Weights of a small GPT-style language model, trained from scratch on English Wikipedia.
Size: 12 layers, 6 heads of 128, MLP 3840 squared ReLU, vocabulary 10909, 116M parameters.
Architecture: LayerNorm before each block, rotary positions, no biases in attention or MLP.
Training: 1200M tokens, 9156 steps.
MLP neurons of a small language model. Each row is named by its layer, matrix (up: input weights) and neuron, and shows model dimensions 416-671. Each number is 500 + 25 x the weight over its row's rms, rounded and kept within 0 to 999. Numbers have three digits each.
Before each neuron's rows, "fires in" lists the words (lower case) most often at its 100 highest values on Wikipedia text that the model never trained on. A number after a token or word is its count.

fires in: "first" 14, "announced" 13, "last" 12, "final" 10, "opening" 9, "financial" 7
L3.up419:517511526505520520497474502525486482478485439504498561470527533459459541538553501498502492498509476496539464495494512487525486478517473458529479486455474516465548459483540569497528473451502522472456458509505532484519485501460496485487484461515510476529530483474491507504470554504495473481512538492532485511493467483502513503519496502531517478484496458537490451501512515520516513486491494478519483433530468508482494538454491444499493501495487496532527539474479508475520448506485493470487519517509518480499505480539491478505477493525511503500524482481513516491489483535476503427526531550516492517444442470517506513500479517509526470490476495531541503510494498507523475435526474478509492480507567480498494493477497508484537474457467541520492495499497445509525483511511482

fires in: "no" 39, "not" 24, "without" 8, "loop" 4
L3.up1679:517534465525507521491463500490515467485493493508497497477507507509495471525496532501520521469540520479467509487505516483511443498514522469473544498501499500545495516551490532520504550481473517462530519523482476472514492526518501463503523522474514495478519471509522516501506486508503508460507516505457526488509529542541512469470492461461491508504485519470517485484494536471526497519459493499445459525508533496492486493495458505536528506484500559493516496502506488491488445477534487478473510519501518548496508551508494518487541485525519491530500521483460515546462518484457504503497518486452502494507512541481529492460487450480477506534454498468501480484530507489509510472487511493533507480448505475529514455505497511487520506472505536556494511518531525460501558498476484

fires in: "president" 15, "team" 13, "mayor" 10, "coach" 6, "house" 6
L3.up2186:502476489527495532513463515519475553487471474459504520436530456485471505503502483517471469522534489502487485529517455532510494490491532491501482517478486519515506516484544529494477468520487525504464488476527518442530475473508532508514493477503483459536488496518484527489501471450489485485467515515524492471539519523506457536524507482482482508502447510517495504513514525501493495512528501514540508507499495518504538492501454458539529516510485479517530472507507511478521486527492467486490482531525515471505498529478523534541490472517558461473497464505467441518479478458514490482491476497474521510515498549499467526512479456504471510509483471536480504483534479501528506524540493481495470522504481513488538480474512535465477517468514489528501505448541500508466503511507469

fires in: "there" 41, "total" 8, "has" 6
L3.up3667:476486515485535540454548537528489495506502515514491517549490507497524484503488455518488509483491497489483454487508515483548549528499519512482508527534490498518522489507498500503525479513475475515495496522501512504530501466523519489483522484467496511510497487521512493485510513440467475491528483496464501535467473516540507501497537511527508477437483509522495516480518497515483470517502506544508467478513501474520517460492495519504504487490460553573543482506514469520466483519464443512490507544462489468523516523507510476522463514511481482482509501525469478497491492485463469509519528525499548496500436524501459521494512502500512503519541469488492487503521451503494491475511514560549467494526457489474517510514528476501544490520537463489508528488474502519497493466516502

fires in: "3" 28, "as" 16, "its" 13, "the" 10, "season" 9, "became" 5
L3.up1564:510489501512517473519460489496524489524521437517506518530529524514530520542480514512505499450547476481482503500492472496500511496489481471466494486513482499445478513491486485511443500491516502476511493510510540450493467529494469525443549494487472513454526475537502530506458502556516537490490538469490466486500479527509496513490489467512462465475468486530491496483485525460447485491542499491488481489520489519479534532510474459575495485507498515470481435524462527539532474486543539505475496529502473444473508492468494525504500465470467522514468510497494502519519458495498479489466478507513482501517520493471522497478474515443467472517469525520469476513482482489546500490503483531526493481484496510531520550459529490544508481522548526469455507551515474513442480497506532

fires in: "born" 81
L3.up1503:508495513499498529502498543479505475486474517536520509504541515540488570487552512479467506505495484483526525486507509516491472542502514452475544506458527545467467498546499529534488540510482539479501498551476498495524519506513509530526512503523502464458491478479543510527502473502492493505508538488518476523510469493543520529510461510528538515498491510501493495496457504519543472506505468516552531505499492488439535527520465504499480525498502512488504504494555478498500517496494482513519527528544489518509446480513500450534455506531511526495477464470492463473484533495509467510509465533473514496474535509459484539546494506489476493498465477489477480531533513476512481458493519523450482539475487446480487512507507468465468465501516503512469494526499502496502509516459500

fires in: "united" 58, "new" 10, "states" 10
L3.up2704:506573507482554465526551520503466455544493474511506488501512449514438486506499490509504496529470463495453471498509486501535464498443485548504518509510484515498470461537495485472479508430521471490530522473517472465473491481501474501539486484503515503460544484505517494496459503481500481500473542496512499490535510468488474491533515475518468525484503489528521514495505509547547501541535480524526488476487495487491571506457463532536458480515463509532496496484497516489468499486536470471472530507503537503490465488531470534533496538489501480487518470473536485517493539511466480483473510510503505504543505522552473486486507536487491487498520483534501501484467458495511511493535518519538467492508486485493506516499493499470510474499521500498510479528494482549530519493511483

fires in: "s" 34, "his" 19, "papers" 11, "a" 4
L3.up2654:521550489511490529494463513476528511543516475500514489508474477491472520506486513480458530475509559487519465521545533464480504531511511499514495479471499504532489502508540528479508468515449547453530507471520528491479532522522481469514488527474516480464529477489424441492500448501482527507528553528545473460483496514508470486521526495515481526483518492487511497474518499490508500493557502474492552449492491564480512530480507504503492451519516470518536512525490511555496500513506501469478500492500487489487498504482468506556511496555502506498456489509497519491500488533533507509453505504514570452480484513530461524453504515484495520475483483509535502496525477546482490480509441512560490470500448512496497481497521549504500504492521539490507488486484489516511501515498496

fires in: "new" 47, "york" 14, "john" 9, "united" 4
L3.up2044:528488512495509495524471513481487462517487445464497498502500512538445473505506509500444522431516501550492487484523526540515513505557538496468490471507495512495488515513476512504473519491507517515528506539502478446492504475485515510540507533527486496501527483504483499501484466496483517479491488538485481528440499462517519541492525495500518529474510513489530507515490493517485522523507495506443483451493487476501501467460473480476507470459513527557515483548502509481541491507518517431490556547501464448452510475536525503532459552561501502508468456481466499525503494517537538454500519558486519518459508512511495524534499508540472503548524512495510521460531484522509480462529481479529486453473499490454549510506525520517486500469497489504499508481481498519518512478491500

fires in: "world" 38, "european" 7, "united" 7, "sea" 6
L3.up2178:488521522536489535538514516512492488500475460485492502512510504472523513515491476478430527544544507464504477498540495531507482535527510543512452456475485500488498459501544531482486467490472492476459498522521546462468515508506511475411493513537514509512481521510495521531479494551503532480528497530499536476536529504521518506494521558504488531496515477487471489533487487537504512530544478512518492433489460513466492494443510547498484420530499525532519527504437500502482519515502488469499489489480478502496489508530490483486466507503466522517487496500469472513529534516531514504473569484453464492485529506517474500499514520499520471491527495537487500486515494504517512453493498520563482460504536528457501515480521513515531469489471509522475536521529461509456545451480481

fires in: "the" 45, "kashipur" 4, "green" 4
L3.up1143:540483486484492507502543498503552519523472462471464524498484518506475493495527510507497474445553456467499537469461486502495507538534522518490485496501514500422518522496484501490480497472473500473494504544494463504490545504475530504506457485491527480504494451515539481510551503497526521482513488473474515482490468488524474497476505536457536526480480539508485489447551548506518499503492500523526488497471496477469523480511477552511480487496478484491459530486532481475485499472503518482466527501477480518477546519529499480498480467527548515529477513470505490529445447511545527506518543537509470515455463521501472514508530478519488479507498478512467501496499492474528513514518468525548509473511493502485527475521446502467497514544504499474490504481508517546499493511484478

fires in: "federal" 21, "military" 12, "political" 7, "administrative" 7, "government" 7, "presidential" 5
L3.up3299:536531499540503490526497509532499495473458523562523518515473506495494522471497486531500496493483494478512497522465533465516482506467494469469463532520510473464488456485440510494510509484460458489488516507459496486518498517517517454497548547518508465519477494491507489477496541539486473474470514515539475523479459533469468531524478492479471509468471499489527484507504518495473531525538496464541507439454505452490483522536493480502495490449487519532516502517510518488516486487515499470502512507499505498552539497520472492519516520518527469491527491470521511462478512525509518512437509518481514453475509525500468552548480515485502501480488504468507463514484533532437493518539483478475495482507552456496483535476480511467501488529529492482495481567498466544526522500493505

fires in: "main" 15, "major" 11, "important" 8, "popular" 7, "born" 7, "chiefdom" 4
L3.up2160:499447460458475515538495497470530497472496492468546516482490530519487490472527492503533487473468485490450464554527472496517486488476493468497499473511485572485480505500470507525539487467505533518511488537500492472479517510537472484508498496515497506527485476475531505545551528511479484526480485512478455499480475431523528502503487514455471531525523511497503451509523515520506501494504487491509478487445493489508530475499493480505537490491484500515506515480532490491525525506469514483473510522541459524501457503494499523522497471508501523516506491508506537479435487517479461469461528514472543488507504507490548542517530499496452498515498480465511503493472497490467479524532505570524455500490512531454481462491517509473469508481475503520472494486477495509489490476455576

fires in: "would" 31, "will" 18, "honours" 4
L3.up1186:534532450539514536462469496455447536470523507485502539525480488505498465525504496491457534519485495472488470481474465519466506564471469523519489489518485508489524505491565480506484516465450492506537512482493514477473513455507511501524462504525499534498549544479542546524487468518502528446511498494547491495510500522528464516535517506436506508496501499467484520498476504509520499519470499473475490472521523450528519463528497522494454474503452496528496459562540497456448473459497493486471549483526502508518510527476490513505490456489529485508416488524482504496483496524484486499481452512455481530513495476517493476523554521495482441552522508520505482490494474497460525433511476446508499519496488473516480520501459456482508531531499536540492509530531473534428478483505497

fires in: "it" 30, "letter" 7, "its" 5, "house" 4, "was" 4
L3.up3276:462461486499490505484545506477506472505503457539457477511494480468496471526519527502506525467497494465478446497502485499493523509534512506501526495539502537504550490483548516516538485505473473514512468512467486511505502503526501513472499508541529502472496453513519476465482520499545546538491515534494546514471450505526481507528521513535509469515482495502476486477503476497471462489525482468496509524536502475481498496509502483562501462552567499517501524483512524497478490526522523496476546524481475458519526483507507495498501508498465535481458493536489505542461532507497453508504489494550487470505503490533458496484503533461495495559547498541519461521499525527509507506509472534493450518505463488470517491503500525511512465497531528470497519510463473514425487508495551

fires in: "main" 22, "major" 18, "key" 8, "significant" 5
L3.up914:527479502490483518498487491446493507472525549521492556500494504466480460495476524468485486515513481517484397509521523500502484489485474458484487501496526506491520531474462521518521471460494538500501493525493520530516502462502525484520501482458448459479465516511501507505485517539496477489508521533484452501500456449502454552472461500459536512455494521512517478523540505506470505504508502503504534481464548500499500492477514492494506502492496489520497500516476508505515478491487480518488532501494453464468488449531466512476470561527503502480491506516515538519475505496435509486490495512432550475487421492474515521541472478490448502506473532493533484510534529491487490499554503496481498489534514479482510494501528519501509509498505498544500495461480503498515461495530527

fires in: "not" 51, "t" 12, "never" 10
L3.up45:515508456469457517456442553456521466511533533470460508515512507477494471507470483518510519511507451501488471510494505528543423510532535509473470481516501514495525454496473467499498552496498509528488482491517526497500504520502507468484502479473555465481507493517476469510476501521534499491475533538502484524492526511483492501539541493517493523468490507506515493480532525488529485520508517535501498484531513485491475463502480512490468455496530521499504529488523498502411448489534521520463513521485519523524553487508514499557488537479506520495499525491446506491519484494539451485513507530537507485481494523467508511482487512441541498528462496530528444465529489494479442534527514483466508482488482467506538518474527465490494478466511467507456484520477523496539484514504491

fires in: "it" 54, "there" 39
L3.up1520:534491500520531562543518520489526491514510524522522527517496529511544488494492493519511510511475513499514435527502472508494502508463504500487498494479537550542490463506485522511485496539503463480489520509509491507516498493508496515491501466453536498514489503540515506492522526494472479484508460537474522500464495468526514498500519516524507501511433541521505555501532509530524498478506526497538472493507489512522554468460478466527508509477548463569485459450488514461455477522520499511514525507491506472541491484531499484504517521485508514484490513496486500518500479534512492524503499529527470523463482515502486484456526506470514486505532517512505452434504502517479511478493487545517474474490462490496530545495508493451537506496533520497502505501522499511491490499492516

fires in: "platycerium" 36, "creek" 8, "river" 5, "lived" 4
L3.up3187:485504501456547521555498475508478484515504505477459484491514515468512507499495457487461501461494510512518511501522478531512463489511515512487486551527528532479537483523522528517476502508541519502518470502503493464469560534583528520550505485512492493491481501521497483514467511474559551456518487488507464444541515484527461497478509504470510494484514514486484476529507516486509500549470469497483463531491497509527484473495452460488489513486502483519498493544465505559485517493497465498482498497508486526527520491486502537485464486490488545547513472540509513482499477508520492504480523525478464479503507534464462529534482491492523494519561507474486535494482468488513547511445485477551478498523435470465495464481481465504518476494500482525461513500490489493501520455510480

fires in: "4" 12, "only" 12, "just" 11, "within" 7, "5" 6, "green" 5
L3.up941:505521523511493480466440537483504532549526499518511497512507497471467469508506510505517517487534520475491492477507497518541516534483497546483510482469545516488477457488519518511526500483476503512541490466490480510494519474456545509497552498482500440472490516471479466499486544535452515487480516483530498511488487440514492487485454495503560494467488500471477510474515515525539432503502512526498509500509484481491513516462507463528493507504524515509469513477504512527451485504496502474519475523509510504506508536494490524528503503478493533501512530525515498516490536523469524486481520550539512495480530478517502480485487462455510492509457525493505489469529480527462489511475502503521487512489530497487472505511493512521534548491500502453508466486514492563512494532486490

fires in: "the" 44, "transport" 5, "transportation" 4
L3.up3545:497474508502502508541535480479526536461513518470535488498523525480473527455464486525487503483526462525542432488510539522506540549476521520487544507507499479490569528484482496518491468521580503495530502492478469523488511511548537495554424501509492538483483441517488488529529505498543551529490517521500504496502456504519481525473517500506540471486491480507507511450502511480499492470495463533505480537509478514500480499510464511437482497566508464532496522520480558555509528490475510488495523511526514525487508520519498487451492472534514566586492532516496526519518500453459506537505471512458499477518522557440494539495528499470521493516463470451533495498518496482517507503510467506525483526469452468479514483476548506476499476501491534530520524480505532536465482495502516

fires in: "national" 27, "new" 12, "the" 5, "labour" 4, "labor" 4, "ontario" 4
L3.up1201:473485491493437487544485497520468448485488479468502489461492517505465532545515503488469516489521493480575486513513515480545480513538524499502526491500472504487510489520508479510461470503449508479520533500525521448450536474483540502525519493481533452500478465530514484496509493522480499454534496502532525479454453509499511509536508461542476479501474518483478518491513511503472498510507473466511506461496457499497499465495457468508530501535444513497494482516511564496472489475492499536487495547505471497500494459536515514538465506550500476500455488485507536484483470508509521471472491547515485506479514536480511530517522500483491507492504504527521502511559480471508509422497522480522442527467488472479517554482524505494512500455526463513488493471524418498500485472492539

fires in: "labour" 13, "conservative" 12, "ccp" 11, "party" 9, "al" 8
L3.up246:516483471502496512507507519472477544519529495488477509491495495511534540469491467520498519466461485491479431519519523448522546485555492471501523504503497497477493527484537484486465516453505485480511493470485486478530498502496513499484462493504507439463479503529477492521487502494485496489501540518507473537486479454461540554515459485487515482503494488515455512435500493521500438538489489496545491472454488472474536485464489489516515504542488537511506488479527523529488495482510513489511570514510516457458471484514494483508494525514476491530519514505479505510437463545461508480464536520503482515477540517551489485528566517469498535511477509485499490543546469508500459495510493509504503478494499488497486477487522528522523454531486521526491497495574519491500508492480477

fires in: "state" 30, "federal" 16, "fact" 6, "directly" 6, "direct" 6, "government" 6
L3.up3009:506442478518543543482508524484531496450476490501535498505495512499451519478483481509469530486529499484547516473535525498509478493524483487535513514481469522527504477477487459525498507499494507477483519469464494461525542484480485529498521534499529466473461478512462513489494496543481505483514540455527527470466505490490471507500489521489542531492438498501466492494498478515477486509495474498517516518470446472515502477506490508498514486503454492508499479504476499483476470464516507529504519515457507458521485496496527507509493521531493494528508480525496519483506497475482490511498501484499509467526462525505500481511489453465548506491505496497504499506476517536526500476533450509492528483541538487476476477459543541530511481477529502523492505508500464525506461475509487

fires in: "first" 24, "was" 10, "last" 6, "original" 5, "were" 5
L3.up3490:517498502507505487515477478499513506483539502483481543482474514444471498506521511512463520475477533477456507490475517466496509505511501504484512494520502504479557474512476507496497529466510473486439495546484505458521465519502516520515552491494465530502472480508524527469438502496480470438492496503478464440494487504497498523486483530524484463466499493518472512518489485457512495507474501502462425456506537501520453506494509488546509486520501479522477483461487506541498504524505528489467520509515500450498494528483495522466496499512495454451525470484439520470484460496513509500502550492496494472485504487504470522514489470516511450536465521463494470497512467536488532506510534499497486475541535497489518533500526482492513473534489541498508451501500451486483494510455500

fires in: "united" 25, "30" 8, "50" 7, "gp130" 6, "1950s" 4
L3.up3783:522522501473499503523524479474506462464486456484512548499514476518481501487510501488501462499497540492533515547471533499503497526511520510467511487482513504536534486521488500496469477484498521467511483509530481487472511513463478526501435528563470496492517456526492480505480501493524479492514513525508500467526508449517517511543529581527529491477483504505465493520518522536479493541508469473502514486441442477466521466465494471546486466508454514523520485534505526518476488472486532473513495544486502497531488496533478496540480511553514553525457503492512504492471520498518508470477526528521469508444496529480493519481556481518517483515490533433508531514479461468497440464523485485488510438520525501478505512472558481459524480504486487452511456460485484517511492487473479

fires in: "world" 32, "university" 29
L3.up853:546475473559481510491514513510492489469494511487522499482469499549509491483517466514504500452517506485511494485530467517539520552475508521506454504493513495509466467537521517522515502464510518498453510510485494482529530451478541527506500514501462528525471536493523548529478510487484469509502486475538507477502496528510463539492544512539496548461476475489545494469490516473499447535445493490517503505520506436493509508518478471486475499530499517510442492514517452521471523517465474508449526517487520531539484514488495515496495518525471519470499478499509485480478505467494519498504479550476511465457510510505479505468528518471514511527454503509533510514502463537525496499473489516476463506505493521509502512470495519532503512494489514478528495537480501516479525486474516

fires in: "international" 18, "national" 15, "s" 12, "us" 10
L3.up3262:514513477486496536516503485490507517471501479504508508503515514490480528489508498462489517481495500526488470475465548511530465523542490564501515485509536504471524478523540502532483491481479500449493508493551490486484552504477469470509514539495508474525520524469460459525517519525511507473501500475521510505491459485514500527467545547490509532455482513464489484528474510469500481527514510480496467488473509493452521473517507507554499419460467447527545487481516509522495492474507501489525470533508478449524522515462507446525505512496527502480505452516474449490504506542497537460502517485484540455499468528523487528500526506437495530512488481505506468489506521517492511468519479478483514472499512462532503518497505528541490479508533494475465497495536498496497519471517550

fires in: "from" 21, "since" 15, "married" 13, "al" 5, "debut" 4, "2014" 4
L3.up3482:495515509544467510485446445498508488513524483522515515542546522528476517502464463527523483502524450498533449500497496445496476563495484547481518494467522509436543490535520514511482514482503467527465487477466515504526551498518538532506531468505491541502528508506482505509476501498513468485528504525507481534457523472507488524487508477488524476524507504526523495514498490486529498541505492535516506498520516505539521525495482452490477508541467507509469492480474479539511531495501479562446507531529515462509543505470546510496468513517515554518498526517524469470475492494503498507518539513484536516458501478510497476492484511467461473541503481504514472506501468536519507490543519500500459510487530488461474510458460507501516439513469497499533493460518524519510461527450532

fires in: "s" 26, "states" 24, "us" 11, "total" 10, "american" 9
L3.up1041:526488497534491540518459523511446488497509523555492500517497497502497538529498526510486494450503532486531504495542537502504521518486480497498499480504540516527527519490515540515494513486523485478477515503536507484547530497511516488490490508494463452504473511470474503496491507507513501514518507453477471491507514507515511485483538523513504547480441534456515510532541479529452518474530459472490513497481498497520502501451504477545508480495483529526527478507463527508484545500522449504507488502528477465533455501501504452527488503484532540510486476506467523521518479506509511513486520477450501473493479524483489554519515519443467477518516521481491470525497475480506524498540470471533533523450479478483484490457548570482489498533561535508542506459526488455518519508467551

fires in: "born" 62, "the" 15, "his" 5, "raymond" 4
L3.up3682:528447550536497489506515520475510496518522496497475485510462500518501473518473469521470502454518542506478548529509539467535510527457520526521468501472506500486547500468529510546469511506479511453511448503505522524521505488522555476482458534487509489508500451518467423540478469470497511493477513530506479494523504485527474526460488495489476505503486500543482518509480492497503524514506471487486510540515477493490521544509479501522490516543492518507510486489530497499516520495505504516478468497514511492501457521502427496511465495503488490515445475495437449510448487519512452478499503549548503498478490541493511525501507513477496492513509488492504460500468492477467521454496511471532482531491473487453537512490539525511470498468545518499490504490483481514488534528493493

fires in: "its" 29, "their" 16, "upon" 7, "before" 7, "great" 4
L3.up1815:499523446495515508505483559512479441539532480478486525491484469490474511502486516524486493500488471519531470492529475460488509489471517530532516508494491508497516499506464518496515482494473519482475502501508530493476533488517556502498513465497453541517428482475526465467473519509497519465484516512487538553452480491518476503526547542545470436510517513522502519524502496483475489489534506535483530512511531470503527458493504474503546473480520458550485519532483488497523499520521499506497515506540540445543523522484493519463462450485493553551508504492494465517506525527496494524471519487519506500505510525483504497502475521484490462498476487498482450508464494524541517445488436503508492480506495479463510492511485483473512470503537525490501516520507497534506514504462534

fires in: "on" 20, "history" 10, "no" 9, "best" 8, "role" 6
L3.up805:487486526525488477469510486506525465490500474512459488527491502501509535493504471511490527466502508476432459527505533443455496543519485475523501478477537490540564475453430475524526501501503490515489479512489534463487529456519455463491503538494513454517491505506494445505528477513480505517513507525507503519517479486499462503501545519486530547535524522520511463518487469509528472538503519517528536502472485468465532504470501510484506473490510526531515491512437522523486493495516482486516521540474493497523480469473541432547520501512499521519475505491507528504511510499463452472460539531501507500443501512486504537511506491498467511526465509488516501531492460481485504486503508492507509500493445504469471471499466477449460470511478528486550439484492536472544485512500500

fires in: "united" 42, "water" 7, "line" 4
L3.up3450:500505508513533515503495504479492507515505453469450502507439462468462496558464499479482526497558506484509489507510526487488495541489543497495465480529535522522549462528461492542500491487473480482523511532490494464498515497481493480517462490494495480492489491481503459499516483479515484475508497506526493497509477491458484490495529521504477476509490510500479535457498513443496481546530475513501514505488497501529500508470480516502498447499464545486537451496475500540488503519470489447474486534461496458502482476503496535483506548507493545500494514500509449536496480503490497502477513523522559479495514505471523537446484470512437504597491553486558468514472513552496503511521493500513486486532502505476566514466511476497535481490480513497519489523491497532475453451536507

fires in: "county" 17, "s" 10, "district" 9, "national" 6, "dynasty" 4, "party" 4
L3.up638:472507489496504484520494510479511470472510543508498530500490507497514482455527457483515557503533452514489500524476518515554463499477523472482471522496534507516445484448496511499497539488524531510498508512540503465510478556514524459482532529526468450511455502510512478529531528549508511519552504521523462462510520507481501531490478524475530510430438528511509459481515504494493484529573462486526472505431493481439465496497465513537536469472505492489463506475499504563492487492493492467487543532477511474483489509542490512540463526500504509524528494479483486515482507506520478459458510505479536445457502564516487563518522504487462508501488526492481494529536495523490468497509545518488507489501501524480523532451497464483476479509512495512473482494531450488500545462445548

fires in: "state" 15, "national" 12, "states" 9, "federal" 8, "georgia" 6
L3.up509:472517515485525521485532522447498511461540503533499512492527507526517491465530448508459558506501473536478464481538506513536474530507509519484494521510562513512512459501541535465526496507470477481525498507493518530535568468525544484494488564492463491512517529519467484503533479506511529491487528479508491508546493492506467493459539489523516473495462573515481472499507486443522467519542481506493509494448511493452488503468511471475477455522502530471515492518511483541469524508502474469528543526516496479551470470471498466514451505503549542486456498486454471489505513509478452487488481512458530510501475526527494505523479523492524493495501538533518488498497453458488451491546495486475520441539510495507468522498497498496487457493556465547494474504492477479521500479539516

fires in: "would" 16, "since" 13, "established" 10, "was" 9, "date" 4, "created" 4
L3.up820:566464454468500493463500486463520497459526559501540505505475474504491483511499463499508521465495470465530507482518452512565477531499510494493541572501475469491497483502516536515474545506515499534474500522539477494536485469500471502490515502497487534516466451441567534478489510518533505485504495521501495525521530478495507542493467484500481494460495482485536532483497501481536480514490488491493495499481503514482500515480464544520540482504472476527490503493539503463527525487507503492437555527508530519531487495485493488477460550484512551495473473488479537491500459476500497492502499500486509508482500494533484556519519520506468507542508494467506468514537518455495496529480522492496450478499517498488472469464489504514490479479513472525487479489523511563539476521463481

fires in: "an" 25, "a" 25, "the" 8
L3.up609:490540494476514516513503516454516501548488469466498521551506537464485552528455475534490559494518523474502488538514541509484527508501494464485467499502514526502493498494529517470512465490506524454513480532501512498517496494505527460505513528513495492497484495461516495544513485503467503505437534533514454458499496487505500533523493464503501446518494524475498483492478500478452509520490475505463485438527482553525510474502499490480514463536496548472527501553476483524464475465542520525456517498481491497532517486536525495475500508533485513516530514489462495510504472505542449513501481535510481480493528512516529512490469507503481503503552524464540480451511480487557502535519521504515484470542468484480534511458470484474529506511518494507460536541473500474488525469497545

fires in: "in" 19, "the" 15, "korotkov" 9, "kalmyks" 8, "on" 8, "from" 7
L3.up1022:497462427517471497506504478459538482467512501473436448527497454504482505500485503538495485525480492459472466514538511481500507497456488525489493514516534474519540499501503487491467464489484495452492473526495513481555523510489520554489477475543449486518507491493462498532494489513480510476422505514518486516476526527508497485519483498472548518489504517514506473466485517520493468499529476485483470544509483468479542478531508480520494525514497496523509478515468495519507498457566561535482541505507452516461469517530531537497514549510547490511510480475531477509516469479511436522496506497505469489479474511495525506480495466466523477499572483480499481523530492497533453479524466527525460498502475526486498451499475530554505510506522481512466507467493507495481475519469557

fires in: "they" 57, "them" 7, "the" 4
L3.up3260:510506480521459484537511499497535492503513508494535491468480501473466500488490484529500506504518444480513524459476496515481495496514493550515491541491493515536520463471525504481513535493562487490482495526440497490507516500480476489508479511467475480490498509520487524479467477481528454492482501545505466518478512535515480461507468465519546510512456515497507498501473538509542515512520493510530541520520504494484509545525495522502519514545498517500476472508483532509515506504539516477482555500489495490501503507479465469489484530509489504479530495490494451557483473483479505463497515472454549481425484475487463514506539508506508452500502487482514506506483459510547485510499504464457478509495511482513495551493512524479543519540515541529500499507540488531535489499533493

fires in: "world" 23, "area" 9, "signed" 5, "line" 5, "dated" 5, "stone" 4
L3.up2207:502486447525462492462498549471508508506495492500525493481524490510475479489517444471488518471521516515490489502529494489511468487489545499530543462469531509455500493471497520483518543484454487482524514520474498452500519523497527482511526505494516511502495496441542488458528527497495517492464491579475468506519524556549458452476494505534517533525490459465497512487465526509540470524514506484504457527486499509528491487483458493536483500504500480558505501496523526500523490547523530491510527513499492510460526490508468523498470488500486494530500491532483502527478503527526549472512517496506476475523513492477519513500514492517483476509542523536511460528472509506517507525482488463522440486523495504450516484502511519531488496465517528515442527477520490504442488456463466

fires in: "from" 39, "is" 10, "since" 8, "has" 8, "are" 5, "was" 4
L3.up3487:465484472503486496486457497501492493486501499508518492510489541531459508511504527540506509519555509479519501457563495517526496549495442501479517506489496516446569459527533495483461489463482485500484493488480492492521511509497506482465536507526524458490486469530509507492504512547501552525521525474491476506526502464517509551483488492468473517465500528551487498446466477529461525469490470501512493504462456495468550480500462485522457497516512498500480525485506502498509482512515494526495526506492493517538498486508472511533437498519466517532482477498543511460479488513499525512513502488445527535507502490469510487463480555501524504499497457537528469492485495474503491472512506528541467485525482480444459506460503493499507461464524527529506474485494517524464488509449494

fires in: "in" 19, "economic" 14, "tianmu" 7, "financial" 6, "september" 4
L3.up2530:501486525496545498521537526472468478465526489479490450488520488540501500536503517530520533515489500507524524491511477477534499480486469474515500489513497517560507459482528466487508509461521502439467542531485465457549502477491498513469512472504485485524496488482507523551483553496516510478507480475539497478508521496495456505493499509499508543500473532502550445462511532487509478489520467467524537487492525493495515496508490491475463455540496558482483514522498517476445505480549500475467503520509557490458493458511483529535520472452480500496511496520505477501502497504505477493483479489523505443455489518507494542454468519549519525541488483477485523493483473482481506535509477493543473490504498510495510490462501509487512541453480444507506510497517544506484507501534524

fires in: "would" 37, "can" 15, "could" 13, "will" 6, "canora" 6
L3.up1280:527500515517521493482534572487497508477498525466492488488493496496502492503463504451495487467467529489524485509500521543506475504478468496512510511513519522478500497514470490507477486499444486527483475486531528460486534536527512497514508510512480501489523526522485536476506460476485524478493523520485482487503485485514522451514527550450502449492479538466501534497505479492508467493481485472484465518458516506489532495478495487498523462542457497515541480539460479478499495483516530497455523486462529469496532498492494520518523501506467529505469459446453487530497502474457520514517531543480540468502465513499499515493543496468569506523518481530503495458512503481565497468523495508493495510501489496499532457455497487498518488513478532502501514461539513494444478444485478

fires in: "the" 31, "this" 14, "elections" 5
L3.up96:482470507495487523487481526484491466528422497498500502468497472527484496489504444544507520490511508492509470504472514485494487491513482475543516508484533498465459489551524522476435489457481470510493518504502511443444542500487531502468523485498493477464502486521461536557525478480472478511531508548470478496480517453487482496480489470519506481481478498493464513533473494505493434489513496527512495500498516486486483494509445518559519493564494520548522563504485455483461545483504533496496513528479472453492528501479487486496424456486495499507504470503539498503496459448500464475494495529486502534514471528512465500536517476488543511492532543527477444527511494499521461537521486481504479536475467489485506567508526508491508517497456514523460520479501474526473514513518498

fires in: "present" 31, "new" 23, "modern" 9, "current" 7, "recent" 5, "contemporary" 4
L3.up2880:543477510520511495495517540506495464529505495476532491491510513489529509520494526533477480449514539525469474489524532511495531498474492525507514466490469510483498538482510481519526524511517520473495503522529503497496458471486469507503537499542455487499526489456525475488465511532524479543519523490512461484467545504491459460489546499494512502492521552501528495551520478528507460507482494457497459463516484520504486455497485515537552467505481496529471488475511543504471485480479531483484536477505471512473462526498484495528492532526467499494529495505468531492476466534465481500478475513495493516528474532536444516485472514497506448473495505498502488495494493488468480476567464486542514463444488500474472468473521496471513490521497533485460490477505481540461494479467483

fires in: "2016" 25, "2015" 16, "2014" 15, "2017" 10, "2018" 9
L3.up1340:493516463512475501500506505514512506489521515499478518554468515539527516522523488497463511464564531461470490537509498489490490533521503502440546520534532547508534511539512486482496471506491493487515494492536517508468544493529490510464500525535461478525550537532464502528485498517538516479475514525504448516523535545514462492473526508490523475454501515504501522483527481507454509489512486502506468477556506473488460498519505524505503480494502497502521455453491496504503512521494477550455485500482522494509504527528499499474443524535467532520451500528478520479515512479499488496464514508481499481494506513508505502476541473455469513527485538523490524520526522553511452503483471497466500504475490501523496486483523531500518502485478445482504509513551488458455515527533540